Weights of a small transformer language model.
Architecture: LayerNorm before each block, learned positions, biases, tied embeddings, capped logits.
Training: a variant of Adam for these matrices, 350M tokens.
MLP neurons of a small language model. Each row is named by its layer, matrix (down: output weights) and neuron, and shows model dimensions 128-255. Each number is 500 + 50 x the weight over its row's rms, rounded and kept within 0 to 999. Numbers have three digits each.
A block is one neuron, or neurons of one layer that tend to fire together. After each block is what it responds to, as a language model described it from the Wikipedia text at the highest values.

L4.down442:502482516466440552521605545461434459463546557471441512459581484470656464540434482586537434383537547501443516520479532438550534559376476509502467510431484445553587408526485511484469506413528507447540498392541375488559495567505464485552502443533533570520449493461516535507541488453437552475546451459458511536498550559484527539528520470507426498515470554537476514461518434552501434579487
Responds to: Final tokens of sentences where a word piece or word is fused with the period, often ending a paragraph, e.g. dec|k., Cub|a., noth|ing., 187|5.

L9.down313:421495547562578477451539501496455457633545526497502472538641483428454560484501463496521464562553510554582559409459505452526487571501531435601557453507497443412414494489494585552519437309446561463516536532508501466456546539516472555586416449488547542498513485510544457492513472532468470548493474541562497485532546523507564554452433476514507472524502503451492438540564580537527473587537
L9.down314:433400517481534464507474484519486508458553583507474525491528451548385486392507494465473526481538473608420557530442557498573534572556458492489418540569401480546560540450475509503414501518567470489467507498579510494450481580463481444570387373405477545451504431518580523476536441558459520543524410476466581353452472509525538508620547523523476557541503512510503529509530553570428483457496
L9.down906:501580559483443469437544489474474484454466514466486568510494420501565540535398465595531553430397527638492499478498457466423497528512560538665589560426496352441559523469503527572504460432533565462498509568475552549506492524547590570520530495536547518541500445459446527426526476434528471578524508509483505548574539505474503512439454552581498387541526533532490544536548515445429449520458
L9.down1459:451547488557501493518488517472394477383597525457458604583511513427525517525467533458602534459456563602523420546544555481508484508463513481558585512563369445456515405392553422549500445531469409453483456511533513474499509515478481487468430538549500504547503524469479535533423556525453405617553469465508549576540460535406499513528539601507480457490448477465497481532566541437454521446443
Responds to: Words right before a description or role assigned to a subject: "as" after described/considered/acknowledged, copulas is/was/became, and "is also" or "is considered".

L4.down749:525562462494464504490510481399445539470487475454476589489428531580516558510494409525473519541616558451581529513548545517467487707559418527477543436571460505528456526500512478496500442546466520534471521498535550503526459501486532560504469431499504580478463596523497498537570456494462437662517515538521534461483432466481420463550477495501421492399498556505528496476600521488461507467557
Responds to: Mostly "as" starting a clause or comparison, as in "as well as", "such as", "as soon as", "as the crew"; also "for", "than", "like", "towards".

L2.down10:582478508500514526575535464439517540458549542494457579535532558515580494413483601445494489536553641509505507501558469397488500568398455436506531525389667556555445559474470581476514477416478483483538477580522517554473505528485441531512496433475514539592500445573421460518565552505529479501533495557424527552507473538502531555421530446558471472566409487503437507508576486549514584484455
L2.down90:522534426529600576406549450370591490490483468513568474462449603542503558582534508455491522571452514512498516463518417422465501453418489552419466441524559515437469532524531580505561535386509473499506555512471443527468516507426488505503425489502533370520565462492485488434517546541481506538496633538485476561511491524513469486519529464427535529444400475504557553514513526447513551576482
L2.down116:539431537523603544459481484507432563497454413540509564585529533406410440459544511557374502437480436531443537551452490487535422502465539565521597556625428492513446441569567522575537491474480554455414549537387544548423487534518521525531456492531505556469546528540513523575466481565559520478495634522520493480467540537504549542510584509493506420533550491534382488482421370503478518491549
L2.down150:624597517451543446505473509530538482496565525478509492526501526533554425581534503482446452505507424586522461424504525517468433526506574506513508508498426423358455474543543485488537484457574469463542501560500485400460501465442461560501538529602533549481503449511491467493382572456501449507545433404518503430452520484351435448466533475440550562470510369516506466492556525547473543496402
L2.down202:479567549484603500490473531502517463509515568524524465524573488590462378490485507404533478494483490587507598491530508503524512487522547432590565453500427470441468562492523481434555397497572442486390509543474528541523498548432409516524547442510441587458521440571537464509496593506491506521486473520497582522501567488458461516517512527504540542471424462491467535440491464552508568479431
L2.down207:459462462510464460534508451465526558488481444526501573551466542383498467454563568469463526458451509532483570497493547490449523496546516496528518505526540441549551544499496569461530449438345537544458530541428479487455534406550627437471432511467439540486517536529511482532631483509545509564473577458611493527438502406502509500536583508546490540484490545481552563551494458453460469492523
L2.down258:617536454483566449501555467475484496506479489486573516529438535460492459555491548421486508501498489623493582476520511507440475496505547428553563467443524493536456520462544467423581474486526392511469438487459536462428462539540372527548517399585550401493512513570469458441536538511529535496521438484425500599480506484552551522566552518432420515505402457583499426454487432521545496545405
L2.down353:465462491533578433569510517542468523456492589513494461373434502643548473523532476443588518485476542525526525493520436418542434483493523505487471586569398464473503564427547461524461466548561499492421452603524488568485516506552523389510548556544459533422406492521561502514564456472524531484439469514492512501413550558428416572518555592449558467499564506474517429501577447600543457428530
L2.down358:489478511534566486554489620456410441471489543420455487462585482604431472478517420461518421466546502497547586504483493446460498529493559494520588509432439535523448429576455455507490481535528484538451402543498466466569536507473524513548532507522531454469494442460534475545520482503459510498535492422529558560539630488399487510594547532463436477471494526507484506546524457529505468511537
L2.down471:547526486412484430468509465541509511515546530490494506423573533505526452508602486533442445484480517488548485490480573470485500498496512528514525489503479474356478502551445514418443477460468549486558480527485455471501471495422531536436549551511496556459517449474508566469566492487494444464502379362545481408464528546366459470526588425521546493474594456451445545580591600527523467529411
L2.down537:634505478456471537461469476519415502492566520519590500555517540487407541543465502440475532564519454491386530417525488518415467476604596438457549399499514503480530495562541467501594468400473411511402516534482521470474481546546391550510486461573515478505554441513455475409523570548517478553510456460399525541508514471468542469492555567412433569523461472462523531371479500489548450452418
L2.down616:444512604471533551564494478521453501456553558517485538579568532554459404551490466433501439547568525550483512494414453563606488495548524433569497472470470455461414510552472483401551444558514419466466490478464571548507493420531444476415494461495562565451522542515472469510644532520526388474523503603541556458545550492472519542528396582522509591459402396532513473475540500555442599470427
L2.down641:466547527401497523497566543492527416556512485544334433444472466486491503499534504497533532498457504554489441403483533579443552478508512413495442508463473482509447462498445489568481509617491486577519469597433511414475498527522384477572573562551517467514451448500573487537502393540534519514533532580474523450543451411435476492567599452540528519530439516510511489537598490516465526496517
L2.down917:530419434434449535464394408493475575496496469492586513501481461486526499496498451409555552512535591428493515543538504474443523496504383364562424406471585498539551521553495531478478402403493445545501532555509534555518360545465461503467449424503519483559451467540462440446487595433564486473532488580512534570515494532474555487512500480463529486475432559454535545517567470466454630444497
L2.down1115:453532580463534407494575503459478505443526501434447455523572528524439455575488564409488560505527518586607510446446453469520559576541418429444532468597530501503436513445481500454531513552582475458490526432491470492463487548426448541493515444537566498469464623496505475599486462555492476503448548426511521494506511491448498487566552541583514519465419496490516463524439501497513498541490
L2.down1156:504547535469479480473446551505514507548582518542455536520465539572591476468557614409506478445500525487497487496524477513492482558511469594481518411473546467435515595537420507392495525393466572581562480568533458523497419543536506514414441537441494475474463500470515583502542557389562467497527516472563529441462567489388467428413593448485573467484582498470524431547508586459531582472472
Responds to: Semicolons and cells closing items in dense inline lists or tables (certifications, coaches, squad rows); elsewhere scattered, unclear prose function words like "to", "is".

L4.down531:514593532425546569592499560565474586558647483493514556450478510466512489493446447474413465536508479452450522540529516458485550472491667430407402445562509478414430470509402485448492563454511513582441524427473491499458586545551442549487535556533529566575506490462499449470457551463497596530609516553545486503473534522514629471515481549563385480455439536478607503408469571514481420514503
Responds to: Closing nouns or suffixes that finish a title, name or compound phrase, such as Modern Family, psychosis, Civil Liberties, King Cup.

L2.down86:490412523536417575507559554491486500450557493421429517459452429507528525474511582452508489463413485524474542550555526470508495456505538468537470561441564426534502484498477442467497428560568485456485453546488549488437477448508523502512405458442479509487448415564392558433458566542574514447473468488518442540466415543465462478484422541406577532496559523504495486445492502505528490492542
L2.down120:503529527474459546510509594464503482536515487492451552653571564498519448438516490527559537488560459529416422396382504515585607473482432433521494508508521506525613500531468487489522483497509513582484488526495500365476497463534595503484510469515560635508536454530481557608523517588464566492518537475468483546492420501433558491505410602462509509586468526469413461491542546463447458505489
L2.down124:474526569476565474509423503489485428402576460463551594522564476536494427507542515460469546386558489515524516509419532518488501411456560470474486544458522459485492479590531406564439416499574496580539545530342463491535508499543518556533532514571449509547526537579510434519424498502426519512467452495439429421465558530534427590595522518427480443571446517524413499478453492529545487424423
L2.down248:449479543482432451399445589474493412397504509547482462451468503507489533476447560666492500510439607532536504491442545540523589561550397506431493508483464547502536513507482498470550584450648461489449559476535471481430509491521464444494548447551461549542516429497545537454551492441429479505489545441519507514468532444468480450533578547524506533561472622507503510511378519500565441566471
L2.down250:492502519549487448415466544443453462455530575565519528490448536556494557567472548576469468458425476463555500487509506510552617583543371510402482531516514520511552523489531493497507573474620516507488565518536425473455513464514465419470470450581458519557417499462550521431531559452451486516493545440499515603467503474482434473569563575560502506526541579483492516558366517529571484652506
L2.down416:474497465473529522522517461424469460462525482535508537542458520548465459564552466480620474549375498600592487456547473603513475529483582491573500476461555473558624407483517481519510412568510472535622461477444461419523440459449470544539523534532568474503438482503488482505512547481496504444459527553497424459405485471498556505614486546516554478568522483444421400402579512479455499451496
L2.down446:463452540441484554525482517538465514503500514530475581502360514499631518541360494496472501514455513529500414359551447614509551589477466364532518491445581477503586467476502527532471581499540445475524513558464496546483494573585419485526450534547566498516452414426489446458532482446508506483521478530482499514459571544500542536511522533506536516477405395496489544413474440483525455488509
L2.down495:474403493509427472505431518545496552475515450494494521443515543509597491484536428509448521515496501492516433456423505592444456526471516583581460391516508434443467569464521453509340544588489552514563423463503445466522556508508507491497519542536553579464424501495534513496494573453505497512568450422539519441493538549409434487559521535433547579473612451546415507590485506510467481595544
L2.down766:414560559486517491471625446500532556459502313575474552483458497480489527504461481499489431509545505625486503483481477617519524535458598471503463513435602503472522538570480515523432574492465445501551472478463439470493479446513476480524451520557538500513487476492504460475458515530551604575442523457517531535483618527507528581544565558474532452527415476594440432409494531522555488432468
L2.down829:538496501481460422416481468505507477479513508515485512477506533640503515382565705470589446506425469506511484501530469507508542551497426457535444510497545534502539499570456515469474441569482542486390548560477503452456453391501463467505409476551596556509417445601385445491563502522458482461487468472494472510450513559525461493500476490540528514486508514477461532543469467486520512565627
L2.down865:571484581438507502483457451426569434458508512499527470523542467494497526582528474531514479457474514520529523476411537500473534474393452467425481479511474473458495490602426540570442578456570517500486479529465505501468502515557471524504569468453527542531469404525500478558499465466407433453483497501482576567531569414499442483422545443539473434543431534563508497433537568464494437515419
L2.down944:435545524525479545437535478462480432569560476573489556568517533475506526426477504559549485541432491491523428456485528493551557510534585538468485457568523600495466504488470484489495476580537517502526466508448530474582575542509449573493633654470512488474486510528535538483443467596514555472529529475416431503456511502463512462522484522471463559510430521440446463444466584602421428527504
L2.down999:494443484420507549383516549539503542491605504486498544506408532580518494500368438609477474481449513439505487576586472498539546582580545440504478478475523434465510463451514501539527525589575444422474491527474424500566472473366436530606533508449501503576540472468535530429552450478422499511456550553430625494516530525548504528564552583506586482501377506564491469446502386580542592554547
L2.down1322:478466521566478578538516496463427491461526457490492577397418500508445528524517511389536406495519441499575595588462502424534516437492577491483529621466470433453467483548478417546476460530568530521505488436482448545470481533514506465436481523449462463459524503558398502490483557457511553555520375434455486516484426513528488475511435404403557544479501415547514530548401548563539472516535
L2.down1364:496536495582525600468509536441418528500561468460551531579560461593527419473456535485589481471449526470466428465461529504536508551417492519381505576446544495534590433527473517569398489546547492468480357454393518436533509471494469507434470515461569478493432458570593491514487452533480478432506511499475511545546611502539590454471559471547533485592419566446483538527467537500555512615474
L2.down1433:540433493501525585383499455426515511418655543520592519524391555514491526481446552521557519481462607456517426448560439513476533572472497497403496449487538531529560491477520597446491483503488589569503444459540410500527493490489463483480488510595467490557482504484535469441591485453526527460444531401528412588471495475532502544515557572573481517525475552430438461545458525489522454603481
Responds to: Word tokens carrying a trailing comma or period that close a phrase or sentence, mostly years ("In 1993,", "August 15, 2013.") plus nouns like "River." and "club,".

L2.down115:474505491510522462571540456472506534482504517466429565424506510484476443450499548496418562512546530499477504490540485391390519510482465484417485495502537463501534498512522536611478462529549522426549517542475512449493451494598481565544473480532582334490513609537513467567508469424585595555538525572537495504568537497488416569620506477562471570442526506468560435553511477479526488507492
L2.down366:556559480410554532473584601572572501522616438557500501419524489465581454435492471508509495530517504538600492489517543470506568444461486487561570517529436471494456505503494438437549545538543471518568493549501359536473514541411475520480509478512444465596405453510524488524512567476484457562608466517443463529541458505482428485631526437551566549509521444498454468561592501471483427471586
L2.down438:542526426512546460502502429506521461475513532516483492524496517492419537376529475519540481489494465494509515477571482454419533535438471523559593569508523609481440518551588435499487551615618496484616495493490442540486339471514477486529460454484536476461501560588410455438467449426390472532526508533508538438454567479460575521479473424565545562517528625487573469490532481516546509547518
L2.down491:455500522471464558505429453555628469477524455420454550500515430514480470522525506518486526476577524540536427489471514547580521513523437390480450479508547433529545492494518594504478498541480509491529416484343512483513459536487441511558526482503522566562460441435555495445548481480469494459571481595454535505627465491562470408556579547466575528460409530484482444606509561421478540585540
L2.down595:473486412442474489447547451439583528521413492393502514463462550458503550437527538545516592370474523560493571524520672475441473476534577534555492558517465531484484562514493494579482503599544492543550540425505441453466456523474530506556469494527455462474487498529512476559402429476442462542491588569508525428494508485455453523430560532508555537486482473462462390447518476476516530474518
L2.down628:421533443591535471483570520450471535441533492469495536559549542416464531502442482480537502415554488605561500395511515533497484454526469532465543585507596522484522519521544402460478580566425565432513511539456418515544477529481481435511536392537444489504586493490541511588478503522476533623516495441463584492447492571453541510507507530416450435517490520405500576441479471528459500542466
L2.down669:463393486497495548450535565514525526473499553512511487461433451435417573436502529578481409465574493455517514520450489441501462427644577446442582427518484482476454605573517495460484447555580479506505421441476461481445518526653503491532476490530543459456521513610485490528510489474503512508520534485548527488547440427472545407599634483586498655512519542452522488488443434388545490478441
L2.down744:473433478447486471524493384492563449464519536457558670486561492496397496501522465383508522418480449503483509486448511431473472499558490515546484564515523561571504484581584533491459492480600434560503513608516519532530411451505482485516500419510474495474510496463487510554421510464523431588485548575492487469629531451506500499568531452483505539541518429559531414448498534467509503540590
L2.down835:488527517424473460550546404591510495566486452466512537491486508482409444439536577512512623493479481435502555494565522431487532487497428453410497500574550501537489527495487589465485404576499520565435453511437497437496357455552521547535512469462583432417463624546531539542495476485624550483502623513584470420470510425461433511495437502479492498497496584474494508472506480545555504474469
L2.down961:514510462555475474510523530435400519471478522515526507458503503470360527458499510420482442552509547503553489496483548456496510521559510446488433519465521566461427503583461581446461558516487478505421536461480511567596507568508494505533419487477557497566433525540488524557500366476544486560548452506525522518553443503511530478572549385545452500446530534554557483516444530467435489591532
L2.down1007:507534448446516565503480549502567559470535428419435461500494449498461525488508517516532524517577516492490502478536463588470488539496486357499464495540575474522521479441534516507518482648504406437477482474374487612482498506512510495552531512524509474497501464492507437472534469574503545459593493574414492557553535476638479513565476407450537499517509469452553453572494477496466528550554
L2.down1189:464496497526414502569422515535475485480467484501577583596508483444417465530496519405544546546476511456568479490504434411588540517482456453543454484391429533478554557437601499550404507613528472506494489517445641472503612426592512520532441447506523503452525486568523477556442500472457477505551500452494579496496465412510512548515489500503528398443481462457571511567457465542554563596464
L2.down1212:495445506550527520542479477533571645471466563436537553445491493523562485482464530530529475516646477473458515532490495499435539537512436515543541550509564512504422505533561505536498571518558449490459422491460483454410490538512524563520373487501493588471590550481461561546483472478535482621498540555477536438544568508484562516547479406423465543513557454546435403560450501480435439460548
L2.down1373:514509513498519518563439468439418579477494453514507562593494520529431559449508504491445522494525488415487517456442557476482473457505434502476394566432470455472524496516518489517498535559542473493496510479531590553570538606514523506504511427488499512496520522456559539597495390554475520545541497547469525463506544501466469534523458555461531506472554471491518451490482498561519503532610
L2.down1420:425528443514452439445498569486543549403432512493507490473439507509535538415522586552442512524495458478386525549502505532406473522540395482549610480535465416500506576514574531550521491648514549478518605490487409434525537475556494392561482532464498510475539577473541492616503390540477510541479398482499565452563446468480525533537549467537554571524513537478465474514444536504553509515532
L2.down1484:490532512436465549474528449437615496485537422427481554470588542438465513499499476469463503430460566499601534478470538445581537406512510505440515467532470412503503488580473508383445506487537577474520484455420503527495515479450522569512584489529499568442464514417474587497470373521426441428482487434519513449550467544493441552545545466449581509488524549431495517550536573482427497523507
Responds to: The word as in every use (known as, served as, such as, as well as, as of), plus the comparison words than, like and name/named/called.

L9.down751:531543512490528513521578542566459464510449452459504460431454542607495485454464464477525481519545489521467543511510511518438540481530464548501461522517504476498417523639516583456534462241594519470416506497520461489511513512383505500547521547530481528468453474517536501508458502514497488482462593526541468527447533431569520529489553511467463556521513460516496544556443492565472417442483
L9.down864:493530500537508453400512491430506481498538557522428404451450584471439468467629500536479517475571511466584507508519457470443541515499490519571462537604471470442465479630442481498487486333535536509555470494668494455439460494536559494429462449480496459473448434485521497527553502605518527550518486543515357452530497514478514547515501460468458475469444455537540529471361477497617511571482
L9.down1023:487490467465510490453503551516402532544478502516451518534548476504554450442478453477477398461488477540456488558582469480531539506417464527533526514487632494474503429376517482538567490652479438510604525512475467540586626462452462478545414568585507506568540482561526615487472504501446482520587499501402522490531473550503559494583468342393535521490417541520462466491551511531515521515539
L9.down1222:467554494492526492467531548446475432587599590509416461482504626508416523391549549483536506528460509538459479504475489415417542444462443484489494474578471515517380523482518431475515486250584480486514559532558484517520487585437621562488603607468473546472442488478551451545510529633538441511503497558480408451501643554465478540530549481519501449523427478438596542417494473552499437602496
Responds to: Final subword pieces completing a split word, mostly inflectional or agent suffixes like -s, -es, -ed, -or/-ors, e.g. recept-ors, invest-or, track-ed.

L2.down38:533550510442477540384537553413492490390598414621487509527518427527538394486432521454473396512565501527492536486453515529511502485444474475490569461462528418425496523552546454512478569566515454473575547499515454593508496428445439527522480459574435444508469536488529499556462500472556498514439508460512567454577612519500467499466584491516527574492484421370545396474451529498568451557592
L2.down314:498496554505488480518525453453477433403447515572523474448504493455514484516466481573534448327427530528413551450493489504566542457577474477545434516480515461485550456468544349479491543571547444516524598502395548384498417488571485543494541520502520494482570557417485480520484477527458439462406650498484472482472469533447535498546579490381493440552460576444482560522468524481521524458486
L2.down351:510457539473496593552500516450467435495543548515482562438461429512564439506505548499460461555468493497471448490555503466548574491507503385489478466447504483465470570484576470486420540468530462438578473444509479518537527476501546446555520553453493480592471471467517578553463451554460482557494507537434536491569538484523462465421471557506514524552431535465455431498427557568558560467473
L2.down424:521486533415522575443451536493505410508557543563545489540546476475520601538432420537463588448507552553486472592519526475487495410484501492519497458395559579492471588422517541543464606504552451546638510493523508610497573603406565558601541473482482514531465498489492498521479518529439422473517400396517503509494505484482445501504518514453474443459468512492533441464525564501455454469536
L2.down450:526422387541506495520527524533470387449448523557466512477554497522476489451530526464460478512540537523469556421502505498506556531550530494476470464407476461486582454543556431510523562546582510472585529513478390452439523549474623522493585464480475380539570527575552510494472580420406494518511453528454454530526569511426368593491504501534432517507447550440514468499371556575489383516479
L2.down623:496541487450448566438496454492560407545516557507548546440524446464503424504585503467456436619492512478456526394486403549453500588536499568549480557490543460509508444531530527472410419534547520467593610578449414434447532457533521506552602466471487510519480508483435573564484481451404455425411526587452570530556598559509488496587543543453470488501524537456459373525568555561412540588450
L2.down795:415590572503498543404563439438495428472522468633599517553436519469408527509489496559553479477478390518420492516535499535564587509487507488476503568496575558485520519497423418424493568482492467458572536489471433517539386461514518438534474462534463489553511490513486488525486519455447527521544503452435430562512498562493456436563489492540395564554513531454575514496536524512566395557533
L2.down892:550429509521481595474584547470533508532494506587484510437513393528417559541519468460435527488564498484491442602553542497457539500507536490538530475518526438514422579560468447456453506532443493509549536483573438512484509491475421491559438449464584467524413569564583454529539513494428451435484347535505528565526526491498546511390511537557449440561464449438466483529433532523432449496443
L2.down1119:511443506457493505484530466495457414417493542531559555446387489481498524475538444451463494505494527542520551561532551460535480501543553525493430507563536564466491521505489589570486463519509452539539492464599467426530490434542507452517614495504529553539445465443432495559471546438431464443396509485476488610415469557479479500492495475560441547465531507446487507452495514612508374574520
L2.down1151:493528488558451492621496552400524523402537483470528508482527571541479484380427488527482440512540465519477500558620489493411548530470550489506401523439419456488421539445473513533565485555447572446474465527556504481512537444422475481507480503431491489506445494521436399495505512567451500480576483482561506451566515561495528501531495501504538473494510570645457485496513458428489623486550
L2.down1314:469453499595490454541468490500497469582551521545463576416538447563457498522492503417491548579539481498451547530544458525562450481525596458567492528438428527493589444483533519557475503561663573526505622504487467502554453439478548500508505414484526474408367555404511532409500514516461604515478497541487473545583525473516430443544598529494544450479484504475496502405553536527500525525468
L2.down1404:460568436447523567531584536437450549532570511435480503390442541472534518496538536490464553447538488465485470521544447538481514499536518446498467527498504477479499509473487538486469537464507573472613553539479465545506545473428495494564475584493475512503503621458532498585489480536522460505430516619492539500453546543479496494541469423458543503500461532520450577520473438529480449514589
L2.down1422:535463457470562474468555548423457500395540559494489497508494561551481471573481609498445465500433489518485468550638441487518517434468413525478416491479394466467540554525481380557454490465485527498516633452567439510520424504576576509511437547510515442545426527431543516632537470553621492429437533540482451458545484523557484440527546455527477500620506504486574465555413462466555472568429
L2.down1497:442448587463455451578551539536496442410513592532458578422550501425500468486478466521470515467552583470445497532454497513524553566539456474376477536562511427508448533598568426469452533520542418514402544548564467573569514577513478587563414500506527436463392620428556506524532459431499439524485506465489495475571448389486488520541503511457456415494453429390512466450478516451481484511485
L2.down1506:487466562453514542619543460464519430503490519460527449400423436521498530550568478531546511486463442459539463527608479516472550444442409490473485471494462438463423582481465466497464498417542544523525485497525529458500485567592541519495515446496587465561471586471467491550542493488580541606531464473502461497521525492535438499511581573508451460516624530509557505430447510559506424424487
L2.down1521:434506626451445505423482510472490424492518459577492475470454499513552387521550569558493515575516537501514504405493449573484558484480535438445501563550467534557560555492512487493446527503455485438437555516596388492491522447468428581545533550526426425480537516470453476536497515524456532535513527526455593486466546527489503457537575523469517506514480561598478449400498516434540486481527
Responds to: Final subword pieces that complete a multi-token word, mostly suffixes like -age, -ure, -ment, -ation, -imate (garbage, Adventure, approximate), plus date/Time heading-words.

L9.down150:453507476419590471407419436493463499575508528498493464416620467593551460505464588675512420605463455494554580533500537444568533550508590550465496573498508442595449475377485549508443416538468634523630443439459494493557485515504452559455579491417491444469507497425548462480525477558510562546590532470517515554474484507527478519575464499409387483479498429491546562461567514542441552474556
L9.down240:541447424573444456380434442496499498435587552482486558520544526463590508463491548540447536585477474526474547504533463465488463582416419472500482504520504553539475478457605515472428514444494445509468501586513540506513580549466536458501491589526379513421495477548487555526448421418482475502530489548497500521564510538436474494555466435491467518449487515554568455459535445551413478457601
L9.down525:483441543574456465500557428463410532614504552405336508465579514491568472439442561574504544538543509532485533557532545452526489573453463541373480480437538577553446520495519520506432454409473489457598501500478576541528496498466535530467498488409526434504470472529485607482467448552540499459518453447511537621509513527497545520353441507489476458423448590460471513530530490549535637502550
L9.down665:520462497541484495412506459508452508459544550559463619446578542510506502437499516526504493552536500406441520537488495464525454646469463428386521398524499484553455524531574492529459522464408458535472579590510525525480482549497515584453418482487463493483501455532566592529498459442490514520495462567479557539504534493448435513542430534527508527406420520576580516448559363492483492430517
Responds to: The comma (or closing word piece plus comma) that ends a fronted adverbial phrase before the main clause, as in "After going undrafted in the 2017 NBA Draft," or "In 1974,".

L9.down30:459491601532467511513529520534442434506620434506462507473520482510515453491552577524424547582521379469533449447512593475542576543427446444441505550565462482589511510427504547504447499342551528442499523473562522539447443505487548369466546505404513435439526488507471582461477473561464536478502435496472538519482455532465446530382482482490553458442435506393503516596475513634488506580549
L9.down316:422493544550455514488534520528451436537494498471484409452570478558464495499523509524491535441509470464541485595454553447502413420554501477490484447462540470425463446501499445491466471457557539484538446457502516558524477490469548448589502506523486524399492542484444514459400571556466553523474506531533504575468455491512458523559480498430597534459419534425522524524539457538559435537512
L9.down1087:560504512539436633462548582478444420481473509448567529488571449557533465394458458554450460498519523505426511535497504522496526530565441453471504484484499507397429515459524502458521444622458451536522511464518470493479515445471537499462485487535536504498505538462531511462453564429563475510549521471476407531513389518538451455587440517394610526504668467566564446488499499468463425470562
L9.down1451:535515485581488540461484548446438518508503489432441475463562523530497465452556458527486513470563475459519542530514458411512528589494464446548470435520470473465527470458488409524474430385484500518572463485542517537594507540506585491554480527522567491510482468461461512393517596488516444523472424558531457591602531504440459520571491444513516484499557473521463461534538437482594523623479
Responds to: Separators in infobox and table text: line-initial dashes, field-name colons, semicolons between list items, and table pipes, e.g. "- County:", "Platinum;", "| Montrose".